config = dict(
    n_kv_head=1,
    d_mlp=704,
    positions='rope',
    qk_norm=False,
    bias='none',
    parallel_block=False,
    init='normal',
    init_std_qkv=0.0186,
    optimizer='adamw',
    lr=0.00173,
    beta2=0.99,
    lr_head=0.0127,
    warmup_steps=311,
    decay_shape='pow',
    seq_len=384,
)
MLP neurons of a small language model. Each row is named by its layer, matrix (gate and up: input weights) and neuron, and shows model dimensions 64-127. Each number is 200 + 30 x the weight over its row's rms, rounded and kept within 0 to 999. A neuron's up and down rows have the sign that makes its largest values positive.
After each neuron's rows, "fires after" lists the tokens most often just before its 100 highest values on Wikipedia text that the model never trained on. A number after a token or word is its count.

L6.gate507,222,163,164,142,188,230,196,221,186,219,144,178,229,208,137,228,157,178,184,186,215,206,190,146,188,224,215,260,176,206,236,178,240,193,169,245,221,181,210,159,189,197,180,299,195,211,234,207,208,234,223,178,236,170,266,201,189,237,179,201,232,154,217,205
L6.up507,191,209,205,201,181,240,145,244,174,219,182,226,211,174,207,191,170,229,165,178,186,189,211,202,209,165,190,183,231,174,198,205,202,249,197,157,173,243,211,247,204,196,147,213,211,153,169,180,228,158,193,186,210,202,175,205,172,199,223,177,160,182,144,234
fires after: " v" 20, " M" 18, " m" 15, " V" 5, " H" 4

L6.gate282,188,265,197,199,287,154,176,199,225,184,156,215,219,241,187,194,169,174,182,200,153,239,202,225,246,184,221,171,238,220,175,263,169,182,229,207,243,202,147,194,234,158,203,191,187,226,162,202,184,224,231,158,210,182,220,197,211,185,195,239,193,109,237,236
L6.up282,187,208,185,204,195,170,181,211,191,208,160,199,180,215,173,123,163,238,179,211,158,256,185,213,194,159,219,184,159,208,228,280,204,246,242,171,178,207,182,176,201,195,222,195,212,192,229,154,210,232,191,172,194,236,230,179,218,188,193,266,242,167,210,231
fires after: " Q" 13, " S" 12, " L" 8, " l" 8, " g" 7, "it" 5

L6.gate379,193,162,208,193,206,208,194,219,245,194,168,236,182,178,196,159,216,162,213,163,199,168,199,171,185,193,233,217,200,202,187,243,240,177,216,197,201,156,198,168,162,226,181,177,215,166,186,216,201,157,200,240,272,184,171,189,210,173,210,252,171,205,149,184
L6.up379,155,197,217,207,233,237,153,186,244,204,158,230,219,222,215,228,205,157,180,171,228,206,220,213,185,207,210,306,160,153,212,168,180,210,200,221,185,181,227,223,166,195,138,195,211,198,125,185,226,158,196,186,194,165,157,220,189,257,181,175,228,240,215,234
fires after: " w" 16, " R" 14, " e" 11, " s" 8, " r" 7, "w" 6

L5.gate293,165,200,200,191,188,237,193,197,211,224,169,214,223,216,239,159,223,214,225,183,220,178,195,165,168,241,135,237,143,169,248,177,184,206,235,195,204,174,168,186,159,206,227,216,194,199,169,211,146,259,191,165,236,199,216,212,190,187,152,193,226,193,192,182
L5.up293,207,170,219,231,228,198,215,185,253,203,222,203,189,211,168,184,232,190,173,209,203,180,160,221,167,182,202,226,181,197,227,200,230,197,173,214,201,262,159,184,186,202,228,179,260,213,240,187,179,211,189,207,230,234,206,226,161,239,254,199,184,181,191,264
fires after: "it" 20, "ar" 9, "at" 9, "an" 7, "iv" 7, "id" 6

L5.gate352,224,233,158,237,192,216,208,212,178,199,203,198,165,204,212,226,214,202,228,210,181,204,150,163,155,219,175,142,192,219,200,208,169,201,200,225,146,157,182,181,223,214,161,143,156,156,213,223,239,186,213,199,195,159,247,154,241,240,222,228,232,233,251,189
L5.up352,237,207,164,171,242,233,160,117,199,159,283,268,201,223,209,218,182,190,278,183,213,214,218,155,170,165,180,205,178,138,265,183,216,195,217,210,196,254,173,228,229,233,252,231,180,204,197,219,218,164,184,209,185,176,211,199,276,203,176,186,207,241,200,239
fires after: " Ch" 20, " K" 13, "ch" 9, " P" 8, " co" 5, "h" 5

L9.gate419,172,179,183,178,208,190,201,199,234,165,196,213,183,177,189,197,176,193,197,267,174,191,204,189,142,184,196,160,207,151,225,224,254,240,188,233,167,224,211,227,201,189,178,232,244,172,241,218,145,192,233,145,216,207,176,192,255,233,178,204,172,177,183,174
L9.up419,218,167,232,246,213,238,258,220,158,196,207,194,124,216,188,265,225,267,185,175,248,196,187,219,222,148,225,218,184,144,242,167,218,211,222,167,201,211,241,165,198,219,185,189,233,228,166,228,168,217,221,200,142,221,179,198,242,219,206,200,153,176,198,229
fires after: "es" 20, " w" 10, " des" 8, "os" 7, "ys" 5, "et" 5

L6.gate566,228,179,199,216,215,205,189,201,195,225,213,211,173,163,186,212,232,223,188,156,218,206,212,152,171,203,208,206,240,232,184,191,227,221,179,273,194,260,212,182,212,242,272,245,198,190,190,211,282,180,250,279,252,225,212,201,256,175,202,216,224,167,227,225
L6.up566,245,197,174,222,197,142,115,220,193,182,216,206,227,261,161,167,183,183,187,176,203,170,196,175,269,209,188,119,232,163,198,182,194,238,213,185,202,196,219,139,191,229,202,216,207,163,192,179,216,188,234,215,233,234,162,218,202,168,187,181,192,226,182,200
fires after: "C" 22, " t" 9, "ide" 7, " n" 6, "k" 6

L5.gate513,235,185,149,168,126,265,173,165,192,245,209,217,245,160,181,236,203,219,222,202,209,196,167,179,224,195,189,227,231,242,201,192,200,182,186,172,188,187,176,213,254,219,202,178,180,243,252,198,231,212,205,172,247,166,192,202,204,230,196,213,241,218,229,195
L5.up513,155,183,198,234,222,214,193,201,153,161,182,228,230,170,235,190,204,191,219,192,207,225,179,188,192,162,140,240,209,178,206,125,183,178,195,159,216,141,215,261,190,178,185,207,191,192,164,171,181,225,230,166,155,184,169,172,226,169,200,165,209,208,178,197
fires after: "z" 20, "id" 13, "ak" 10, "h" 9, "az" 7, "k" 7

L6.gate280,218,193,253,200,207,185,222,163,189,205,170,175,225,187,214,229,181,202,190,180,186,266,210,144,181,203,234,174,221,125,177,188,229,260,139,210,205,174,214,174,194,202,171,238,243,182,218,228,191,161,218,198,160,178,268,251,152,179,225,157,185,235,135,182
L6.up280,148,213,263,205,213,204,201,212,200,189,186,245,223,199,224,251,257,243,233,181,278,198,219,148,145,179,192,201,244,210,224,212,229,233,179,184,181,187,215,233,228,259,239,200,200,194,188,219,204,170,205,197,133,181,234,193,198,210,212,183,260,182,194,219
fires after: " ev" 13, " sc" 12, " art" 9, " res" 6, " st" 6, "id" 6

L9.gate324,179,178,169,173,212,192,256,245,197,251,232,237,197,230,168,250,171,197,202,209,194,170,196,172,226,182,197,174,162,219,207,211,118,194,220,188,198,208,216,215,201,176,177,174,231,256,225,214,185,178,139,212,241,215,167,176,194,144,194,188,213,202,164,227
L9.up324,193,178,206,204,207,202,200,220,160,252,212,166,196,165,206,207,174,216,205,223,200,206,248,230,146,223,249,177,158,265,202,165,181,189,209,233,197,161,167,198,188,229,224,213,188,272,255,183,197,186,183,159,198,179,197,218,181,184,218,191,171,220,183,156
fires after: " New" 14, "ic" 13, "g" 9, "al" 8, "c" 6

L5.gate645,186,162,215,117,267,237,157,195,251,253,200,183,187,181,185,197,196,187,189,222,196,195,216,232,190,175,174,154,186,192,195,183,157,244,202,224,212,215,215,181,205,148,179,237,226,231,205,202,173,186,262,228,229,205,212,199,202,231,186,223,181,203,173,196
L5.up645,165,144,175,163,234,215,213,223,140,228,154,156,183,157,212,139,221,170,159,213,178,214,195,180,240,170,219,190,256,187,208,267,269,180,209,204,218,222,170,154,187,203,210,143,181,229,213,207,227,175,260,215,278,215,208,197,184,210,174,174,205,206,234,239
fires after: " T" 22, " G" 13, "ot" 10, " g" 10, "ig" 6, " under" 4

L9.gate314,257,209,148,256,209,203,212,244,206,172,221,225,211,197,221,187,185,217,200,197,190,113,220,231,184,187,288,211,190,260,184,209,200,175,203,256,193,188,214,228,161,227,147,195,184,233,204,171,149,213,163,151,221,221,188,197,180,181,202,200,195,234,225,232
L9.up314,222,229,160,238,226,157,230,184,175,188,202,176,203,190,173,177,215,245,193,222,216,198,181,190,275,281,223,217,192,186,233,200,202,209,172,178,216,202,211,199,213,222,197,179,184,195,209,239,196,198,232,237,236,207,221,210,160,230,192,188,196,194,204,222
fires after: " " 16, " c" 11, " C" 9, " A" 8, "b" 6, "c" 5

L8.gate320,247,208,195,205,169,205,203,240,181,202,254,240,165,207,169,227,217,183,213,200,154,273,206,156,196,217,171,216,178,227,203,125,138,188,206,205,186,182,188,235,179,226,165,175,211,253,210,193,243,163,186,215,223,182,239,190,250,215,174,248,163,178,175,179
L8.up320,228,197,183,225,197,210,187,177,191,216,207,234,143,195,232,194,251,182,204,162,220,234,196,206,188,226,211,162,183,133,171,160,177,176,203,239,176,189,179,247,200,215,235,181,217,230,189,203,214,166,187,194,213,177,151,202,164,208,217,219,187,160,170,236
fires after: " Ch" 30, " J" 9, "p" 6, " K" 4, " C" 4

L5.gate606,186,174,203,160,213,241,183,233,192,235,201,215,226,188,194,216,224,219,156,147,161,256,203,225,200,201,253,164,231,195,153,190,217,140,223,198,205,148,178,175,195,160,166,208,171,174,184,259,214,201,197,225,261,210,208,230,162,206,221,218,246,197,163,154
L5.up606,161,154,254,208,257,207,227,197,144,188,170,205,152,163,183,204,234,131,132,174,218,199,186,258,240,164,234,234,183,221,190,216,219,257,167,165,183,260,217,147,168,182,181,229,243,223,224,182,234,165,278,213,205,211,228,212,203,231,164,207,176,160,142,239
fires after: " T" 54, "z" 14, " G" 10, "T" 9, " t" 7

L6.gate630,151,152,203,177,195,172,217,180,214,169,184,180,152,172,209,198,220,192,198,196,220,210,239,160,183,154,237,215,210,150,204,226,192,203,138,234,170,167,176,205,161,196,159,232,235,198,167,173,199,264,229,152,199,209,184,193,215,205,182,172,208,186,165,161
L6.up630,221,230,142,223,205,172,184,199,208,208,205,212,221,145,208,240,182,196,241,198,191,227,217,160,228,213,227,217,198,233,142,218,230,190,201,222,212,194,186,165,181,215,225,210,249,194,182,202,196,174,261,234,148,252,150,218,234,210,139,193,156,190,227,224
fires after: "e" 17, " s" 7, "et" 7, " en" 7, " g" 6, " se" 6

L8.gate305,153,269,193,206,216,194,168,192,256,232,236,152,198,218,199,198,219,232,223,185,173,144,207,189,218,179,210,218,207,155,162,203,199,168,221,242,175,156,148,206,166,231,176,178,171,162,207,283,173,222,256,184,268,185,257,202,209,192,202,212,243,195,226,179
L8.up305,202,285,186,195,234,188,225,232,237,224,220,162,177,251,228,204,215,223,255,185,223,163,153,183,209,226,192,206,205,223,161,179,270,187,263,202,165,156,216,147,186,223,208,174,178,182,211,238,164,212,237,222,233,182,246,182,202,155,202,238,216,209,221,163
fires after: " F" 18, " f" 18, "f" 10, "G" 6, " V" 4

L6.gate288,213,202,217,254,192,254,194,201,200,170,181,215,199,236,148,187,161,194,181,193,165,172,205,205,200,167,187,179,230,209,196,184,211,185,187,264,173,241,209,202,209,234,217,264,156,242,188,209,210,223,244,196,197,156,248,210,192,185,190,208,231,194,198,202
L6.up288,218,232,196,232,202,164,214,189,186,204,228,203,190,151,176,214,191,226,155,225,200,172,135,148,211,213,183,147,185,230,213,183,227,144,219,245,164,241,183,138,196,224,205,182,203,203,198,229,157,210,179,217,205,195,209,198,189,221,229,231,220,240,192,237
fires after: " F" 20, " l" 18, "L" 11, " " 7, "W" 5, " v" 5

L5.gate486,166,148,186,176,231,196,232,184,202,173,165,201,184,205,192,204,205,192,192,185,220,213,198,219,216,153,246,218,171,114,176,249,167,205,212,223,209,219,241,168,222,229,212,199,226,218,187,259,184,226,212,170,182,216,179,199,143,173,233,185,153,197,142,283
L5.up486,203,221,184,204,238,202,187,203,192,197,242,201,230,202,175,279,225,116,231,216,169,256,279,219,287,195,198,210,200,159,164,222,187,214,203,179,159,181,257,166,215,199,148,188,175,239,131,234,211,202,253,230,261,200,207,216,187,208,184,207,148,247,161,239
fires after: " S" 32, "ac" 12, " s" 10, " se" 7

L6.gate418,201,186,183,195,206,232,161,241,213,219,163,182,207,171,198,144,182,226,207,174,217,152,152,205,225,216,216,183,154,215,215,215,194,200,156,210,202,196,209,223,192,200,196,247,219,233,219,239,212,198,256,177,266,259,203,217,237,172,241,233,204,136,241,183
L6.up418,186,165,176,227,162,187,178,159,222,185,217,151,222,150,200,129,183,210,194,161,198,209,166,213,217,199,290,198,168,187,174,260,246,152,226,257,238,258,209,213,198,186,201,170,182,162,199,256,199,173,229,181,178,230,187,202,192,210,223,222,207,231,224,207
fires after: "ra" 20, "ig" 15, " G" 9, " g" 8, " Le" 5, " contr" 4

L6.gate166,158,208,126,156,244,183,190,213,236,210,153,180,188,175,181,189,196,189,217,205,158,212,195,162,184,226,220,208,177,226,225,249,211,170,181,198,174,190,203,134,197,193,210,199,213,130,233,227,174,201,231,158,236,193,228,204,228,249,192,217,280,172,254,207
L6.up166,198,229,193,149,188,206,178,217,173,190,226,203,205,160,250,218,194,222,242,208,230,228,161,222,193,190,174,182,167,198,188,192,179,212,246,201,202,186,213,234,203,136,224,228,163,191,242,225,211,217,186,167,244,202,288,200,212,207,197,211,207,227,166,167
fires after: " G" 32, " g" 16, " Eng" 6, " sign" 4

L8.gate471,173,178,185,145,223,187,227,200,223,180,181,174,199,204,178,218,166,169,158,211,202,208,195,190,158,195,207,187,262,232,153,201,190,128,204,266,233,187,156,164,204,186,219,188,202,191,167,226,183,199,178,235,221,192,138,200,237,210,209,233,255,182,246,206
L8.up471,217,162,224,245,151,199,247,243,236,192,246,240,196,207,215,209,200,186,262,167,207,197,129,232,205,215,194,194,189,153,182,179,198,194,209,198,220,187,187,213,187,219,220,217,173,179,223,209,204,222,203,250,199,141,230,184,187,220,213,175,154,172,220,243
fires after: " an" 20, " c" 14, " to" 10, "m" 9, "v" 5, "w" 4

L5.gate28,219,173,222,204,259,229,215,184,245,183,151,159,208,187,150,187,201,234,242,190,223,209,211,186,188,139,254,206,237,203,196,180,167,183,168,221,241,213,200,229,147,243,215,200,207,193,204,236,214,162,169,204,262,204,168,188,164,173,215,186,169,156,224,177
L5.up28,179,196,200,202,208,209,194,168,169,182,154,195,214,213,205,238,209,180,173,212,207,249,192,259,182,184,205,199,171,129,216,207,169,211,204,200,212,190,229,161,196,198,139,224,226,217,193,173,199,248,161,207,206,236,165,177,181,206,182,186,196,176,184,231
fires after: " S" 39, " s" 12, "S" 8, " m" 8, "os" 7, " M" 7

L5.gate581,163,211,136,230,211,163,206,188,202,170,176,174,209,236,214,234,187,187,202,172,230,170,195,183,137,163,213,213,230,189,185,256,130,224,197,253,173,195,252,199,165,217,193,205,179,220,235,217,200,268,159,181,239,197,192,212,212,156,199,187,206,199,214,212
L5.up581,214,167,205,243,227,214,221,214,187,215,227,219,188,187,117,201,214,197,164,187,213,248,163,191,198,228,218,203,221,195,198,167,228,219,255,181,216,128,213,197,155,180,132,210,232,149,205,223,162,218,210,248,252,184,207,196,182,192,217,192,200,210,278,205
fires after: " c" 28, "C" 21, "S" 13, " C" 12, " S" 12, "ac" 6

L10.gate574,166,169,170,210,232,227,194,241,193,207,211,226,245,197,207,228,171,254,208,258,208,171,191,176,249,221,191,177,183,242,211,198,179,225,206,156,176,194,156,207,201,238,182,164,222,238,188,243,252,179,140,160,218,203,188,200,250,182,196,184,218,200,166,239
L10.up574,214,206,203,188,210,216,185,220,170,242,216,226,225,170,208,155,203,179,155,155,245,231,213,213,212,196,222,237,230,169,208,244,217,211,233,189,185,227,242,191,162,195,180,189,167,230,208,212,177,252,230,185,223,195,194,190,171,199,214,224,137,184,213,204
fires after: "ag" 15, " New" 14, "ou" 9, "ex" 8, "ic" 7, "ain" 6

L6.gate306,201,198,200,188,260,187,188,222,247,143,146,191,185,243,171,152,241,222,175,214,212,210,188,222,181,189,228,234,194,205,187,246,193,202,167,256,179,191,197,164,202,218,178,174,176,164,160,235,165,201,181,235,232,200,133,198,197,263,212,235,217,229,242,182
L6.up306,213,213,165,200,236,183,195,188,209,186,196,197,210,200,126,154,172,226,183,213,205,182,164,212,183,216,179,238,165,244,262,181,235,261,228,228,240,136,250,173,151,244,166,211,264,191,140,231,222,154,238,184,187,223,216,240,233,244,224,195,239,178,257,105
fires after: " r" 15, " G" 14, " g" 7, "f" 7, " O" 7, " w" 7

L2.gate133,170,203,234,204,195,175,183,209,198,236,183,183,213,192,188,182,229,185,162,204,229,202,220,235,228,216,131,199,151,131,159,223,205,226,208,217,176,245,218,230,190,233,222,206,229,167,210,253,282,183,225,100,192,165,180,192,253,208,191,224,206,181,170,171
L2.up133,195,213,198,189,200,184,256,223,215,165,213,193,172,211,192,155,208,185,234,229,227,176,214,219,210,171,211,203,203,283,212,197,230,149,212,248,238,194,225,229,198,173,203,237,237,231,166,213,152,172,230,180,167,196,150,196,177,238,174,199,212,209,246,259
fires after: " the" 50, " b" 4

L5.gate556,168,165,151,177,216,194,185,224,196,188,188,164,250,206,191,247,189,193,193,167,240,185,174,293,201,252,154,201,182,204,221,218,194,230,158,208,199,212,174,141,202,171,199,182,221,238,183,176,203,235,202,171,246,216,202,184,201,243,197,205,177,236,218,222
L5.up556,190,200,186,200,180,197,157,307,223,240,222,224,204,179,210,230,227,175,225,178,217,223,182,209,223,229,231,223,185,182,180,202,149,222,226,241,230,137,203,288,209,230,206,231,199,184,214,248,192,179,212,181,245,216,179,166,105,173,224,210,208,239,211,230
fires after: "c" 18, "g" 10, " b" 10, "k" 8, "b" 7

L9.gate192,223,251,191,190,180,162,243,166,207,217,169,239,195,227,192,193,201,182,232,217,147,188,225,187,234,180,220,218,211,211,234,226,183,170,166,265,190,201,191,177,165,204,185,176,235,200,198,198,197,239,229,193,174,222,229,209,179,192,169,246,168,99,223,229
L9.up192,199,174,168,221,178,257,197,199,206,186,124,220,189,183,207,141,167,196,195,227,244,164,208,198,187,213,216,161,232,204,195,236,237,208,219,196,225,216,201,238,214,212,239,207,178,226,159,180,199,136,181,187,196,250,215,186,230,271,200,215,250,211,167,234
fires after: " l" 23, " L" 15, " " 10, " O" 10, "p" 8, " F" 7

L5.gate488,193,204,197,197,168,204,213,203,223,202,207,266,233,229,185,219,179,231,192,156,239,191,188,221,165,143,174,184,192,142,178,206,179,233,198,214,191,224,146,200,210,210,229,167,152,201,167,218,194,231,247,165,210,160,192,183,243,201,276,194,243,259,202,188
L5.up488,167,177,174,155,172,224,233,250,192,238,140,143,173,185,187,228,189,222,174,193,210,205,192,254,225,188,153,238,205,189,215,186,293,221,188,254,184,211,226,225,207,182,204,160,264,225,212,136,189,164,147,206,263,182,205,198,248,180,227,281,205,227,224,198
fires after: "ar" 21, "\n" 16, " ar" 12, "ro" 8, " m" 6, "h" 5

L11.gate366,183,194,204,189,212,174,241,183,163,163,170,218,161,232,182,175,173,195,142,198,196,176,229,229,167,208,222,216,197,257,148,231,192,225,218,189,156,155,182,173,235,254,259,186,192,243,220,224,211,175,221,223,205,230,192,190,184,209,183,261,158,206,196,183
L11.up366,189,201,224,198,153,206,221,245,213,180,213,198,174,231,196,219,193,145,208,194,206,177,226,158,197,230,215,189,190,198,208,178,276,210,210,223,144,194,242,207,203,185,219,257,177,180,200,226,247,187,162,248,181,219,190,219,236,180,210,251,262,216,137,196
fires after: " a" 25, " an" 17, " the" 15, " The" 7

L6.gate335,197,214,242,157,268,259,175,232,204,198,207,189,251,235,204,227,222,218,219,151,215,228,204,186,249,207,291,175,196,179,204,183,223,145,225,225,222,193,187,226,172,225,197,226,180,300,241,234,231,176,134,203,237,256,210,189,184,149,192,212,204,98,221,213
L6.up335,176,203,244,192,239,225,196,223,162,194,185,184,207,195,183,146,175,174,216,183,232,211,178,226,268,249,206,182,170,157,214,228,185,183,216,203,170,219,208,248,183,216,178,179,204,195,235,233,210,219,178,222,189,249,211,188,232,193,167,219,145,180,208,231
fires after: "ad" 33, " S" 15, " s" 9, " n" 4, "at" 4, " E" 4

L6.gate510,184,190,143,226,221,188,188,216,195,210,151,150,234,152,200,251,173,174,199,203,211,219,177,177,191,215,190,218,229,269,224,210,150,242,176,208,241,208,201,181,181,203,172,187,199,230,247,170,126,195,193,216,231,163,161,192,170,139,203,173,228,220,203,208
L6.up510,162,160,165,259,178,165,238,123,157,204,256,202,130,141,248,240,188,178,177,211,195,278,139,170,243,213,165,252,240,198,169,150,215,256,178,228,225,229,225,141,142,240,184,158,209,235,227,172,224,183,208,171,243,184,134,210,196,178,223,162,146,182,213,235
fires after: "in" 19, " est" 17, " reg" 7, "ri" 7, " l" 6

L6.gate388,197,228,225,219,196,203,188,215,181,173,193,171,192,221,171,141,218,230,195,131,174,183,226,235,173,230,236,164,199,175,217,221,180,194,226,237,214,224,243,262,194,235,200,211,214,206,155,285,200,190,210,235,219,170,166,224,181,181,243,218,165,168,181,146
L6.up388,174,226,223,203,245,196,176,198,192,229,134,220,272,202,176,210,223,161,239,215,190,216,221,198,236,218,173,203,183,175,208,201,172,228,221,217,228,210,183,207,177,230,191,157,215,207,201,217,206,244,183,182,164,211,235,205,193,276,156,233,195,158,170,159
fires after: " S" 31, " s" 11, "r" 9, " act" 6, "S" 5, " the" 4

L8.gate570,180,208,113,188,208,260,211,170,256,180,217,201,225,224,163,151,191,195,208,166,125,196,240,258,213,173,215,178,221,184,177,226,224,198,169,245,196,196,244,173,222,184,203,256,192,200,189,168,204,232,218,163,259,227,288,203,251,215,213,224,264,213,175,224
L8.up570,161,211,159,171,188,114,178,165,234,184,183,124,197,212,174,172,174,233,235,218,203,180,202,209,202,180,168,197,182,158,171,227,207,214,205,232,208,221,224,199,134,209,130,205,181,178,243,170,216,210,196,202,190,202,170,179,238,165,203,190,253,198,168,159
fires after: " Y" 22, " G" 19, " V" 10, " f" 8, " W" 7

L6.gate223,188,282,200,202,191,178,277,153,230,217,205,163,183,227,168,214,205,207,182,168,219,202,198,203,202,211,246,209,200,208,182,237,186,161,181,191,152,172,207,152,161,199,218,185,222,183,219,212,167,193,225,204,251,167,191,199,266,223,231,254,206,207,189,232
L6.up223,177,174,158,249,167,211,194,258,163,243,192,203,175,134,179,217,166,213,183,167,130,176,186,220,192,182,179,205,181,189,161,170,205,199,244,171,224,156,164,202,174,161,246,178,206,179,164,208,202,202,198,166,241,187,215,175,251,213,194,192,205,181,232,243
fires after: " G" 20, " g" 16, " B" 13, " N" 8, " b" 7, "G" 6

L2.gate247,168,191,153,237,176,141,223,198,279,203,183,156,203,198,199,164,226,210,215,233,221,203,221,202,238,171,131,184,236,203,147,192,178,231,221,209,200,210,169,121,188,239,237,184,184,182,206,228,189,197,168,220,207,249,240,218,193,201,210,215,179,193,218,150
L2.up247,168,197,235,192,190,250,285,218,175,177,213,221,226,218,230,167,174,124,242,187,182,170,202,255,240,222,162,171,231,209,187,175,242,193,160,224,208,230,220,206,219,160,213,239,230,202,160,192,216,186,205,172,215,191,212,150,165,218,211,208,193,199,219,216
fires after: " the" 22, " b" 12, " D" 9, "v" 5, "e" 4

L6.gate703,281,179,113,187,181,213,217,203,225,253,252,189,157,191,143,210,140,217,220,235,191,234,232,188,205,173,189,182,189,239,186,214,170,232,183,213,238,256,174,193,217,210,151,163,237,225,223,202,215,182,175,195,204,242,124,202,164,215,213,228,201,274,232,246
L6.up703,140,204,236,256,199,167,149,263,230,252,239,190,167,175,231,186,226,157,171,187,187,191,183,216,214,244,193,201,234,172,229,159,193,221,181,186,213,208,241,262,224,245,242,181,233,217,200,231,164,199,213,162,169,192,211,214,175,178,240,163,218,207,175,215
fires after: "b" 17, " the" 16, " B" 11, "ord" 9, " b" 7, " The" 7

L8.gate623,192,199,181,189,169,170,211,188,189,239,227,226,212,207,190,237,189,140,163,175,214,216,183,163,181,174,233,187,208,150,193,217,191,224,162,187,189,212,195,242,202,138,253,184,162,223,247,141,150,229,201,170,177,145,219,232,188,143,135,208,240,255,169,229
L8.up623,211,144,211,168,210,230,181,214,216,176,130,206,191,171,194,187,195,214,209,223,221,210,157,174,195,194,144,186,235,221,212,171,171,207,207,242,198,202,172,212,202,205,172,175,230,189,221,194,200,221,178,177,240,164,258,161,286,225,184,189,169,212,169,219
fires after: "a" 16, "h" 15, "ar" 13, " A" 10, " =" 8, "he" 7

L2.gate512,188,241,163,193,250,179,249,218,174,191,203,176,232,217,146,152,211,166,258,198,160,150,194,205,126,183,210,235,250,207,194,228,262,152,179,218,269,175,190,222,219,212,212,218,200,194,190,164,250,118,248,205,201,186,194,196,259,223,226,205,175,221,196,216
L2.up512,273,157,261,256,184,192,228,227,227,176,203,249,174,190,191,190,219,182,228,223,220,176,210,175,167,206,266,168,146,133,187,156,137,240,175,267,156,204,250,162,197,204,201,282,195,201,115,216,246,226,169,224,206,173,183,234,187,204,194,191,209,187,156,241
fires after: " the" 43, " 199" 5, " The" 4, " 200" 4, " a" 4

L5.gate219,223,208,193,232,282,169,164,180,222,239,264,203,225,197,168,181,171,174,181,193,205,217,170,160,174,191,183,199,144,262,176,204,195,209,176,235,229,188,189,196,194,198,228,190,252,185,193,183,167,277,219,214,245,208,224,210,176,223,234,177,228,179,226,229
L5.up219,257,180,209,241,211,212,208,179,140,142,169,242,167,264,201,167,172,202,201,193,207,222,185,177,174,204,201,197,221,197,217,206,197,232,218,207,168,167,203,174,212,164,186,254,207,115,214,226,222,234,200,143,249,193,172,211,229,175,170,205,228,219,216,200
fires after: "al" 16, " l" 15, " L" 11, "ount" 8, " st" 7, "est" 7

L6.gate285,156,158,161,198,199,205,176,199,255,175,168,221,227,150,202,198,217,175,223,225,182,180,177,219,208,211,192,192,226,227,208,175,211,209,193,164,185,176,214,190,164,230,211,177,179,203,169,164,207,180,199,211,252,207,168,221,242,218,201,254,197,201,207,174
L6.up285,216,160,222,211,151,220,210,202,182,202,221,236,202,205,206,250,224,259,259,185,146,183,208,187,174,252,255,228,142,176,201,158,219,242,243,192,282,200,252,219,239,245,216,141,188,230,227,216,187,189,164,176,131,163,218,201,213,214,162,206,238,245,209,180
fires after: " Car" 16, " inter" 13, " w" 12, "et" 8, "all" 5

L5.gate362,192,225,149,236,224,221,179,224,182,252,201,166,190,159,176,208,195,230,216,250,163,176,186,138,191,220,142,193,235,278,150,171,173,181,196,242,232,261,224,193,186,151,229,143,209,166,215,234,174,249,202,172,229,153,244,196,189,147,211,173,187,216,217,240
L5.up362,154,206,229,210,139,230,204,217,146,213,206,232,172,180,203,206,136,204,248,156,277,191,191,213,212,189,195,249,252,203,232,149,200,183,190,220,172,191,175,181,205,164,170,207,172,216,216,214,192,215,202,197,210,150,186,190,170,180,181,187,200,198,216,242
fires after: "ri" 35, "ill" 14, "u" 8, " rem" 7, "ol" 6, " l" 5

L9.gate309,200,193,170,247,213,201,182,165,222,221,230,214,180,252,178,230,242,218,226,160,182,160,203,227,260,200,221,177,211,142,146,240,236,192,156,255,169,144,255,239,191,214,144,226,155,181,200,222,216,207,212,228,239,206,231,219,173,247,251,214,237,209,181,156
L9.up309,201,223,254,201,142,173,200,199,190,255,131,215,196,213,201,199,269,238,154,219,219,197,196,194,217,216,154,167,237,237,173,235,184,155,222,215,177,176,235,144,172,233,180,217,241,140,188,192,187,221,209,184,240,156,187,209,172,185,208,183,191,205,179,142
fires after: " F" 28, " f" 24, " new" 8, "l" 8, " is" 6, "ele" 5

L6.gate362,211,211,222,200,177,210,237,216,181,203,218,195,216,179,183,199,180,204,203,193,224,196,244,188,200,187,224,237,189,195,176,169,257,208,164,269,230,157,280,190,202,201,207,249,176,184,173,198,216,214,274,142,268,153,227,198,191,207,200,223,240,132,218,186
L6.up362,166,165,212,191,185,148,215,187,215,233,273,243,186,231,100,198,192,185,188,211,211,211,216,196,192,165,238,217,216,192,216,212,206,278,218,194,187,168,220,245,189,231,159,205,193,151,216,239,211,225,221,245,220,243,179,197,219,168,255,225,219,167,205,165
fires after: " v" 21, " f" 15, " V" 10, " L" 10, " For" 6, "oc" 6

L5.gate395,169,218,210,234,247,207,173,205,238,200,234,171,255,172,131,164,224,207,201,167,179,247,214,214,164,196,216,183,171,167,237,214,170,231,186,223,168,250,205,257,168,198,205,200,184,214,232,260,164,193,215,179,211,192,260,208,155,128,151,191,223,211,205,193
L5.up395,194,172,221,213,216,199,214,184,232,231,203,232,201,192,184,260,229,183,239,224,189,202,185,205,193,175,257,186,215,197,214,157,253,210,196,179,175,201,212,206,169,278,229,202,192,205,245,253,215,217,202,195,168,210,192,226,166,167,202,95,234,230,184,179
fires after: " sc" 23, " ev" 18, " dec" 10, "ct" 7, "t" 5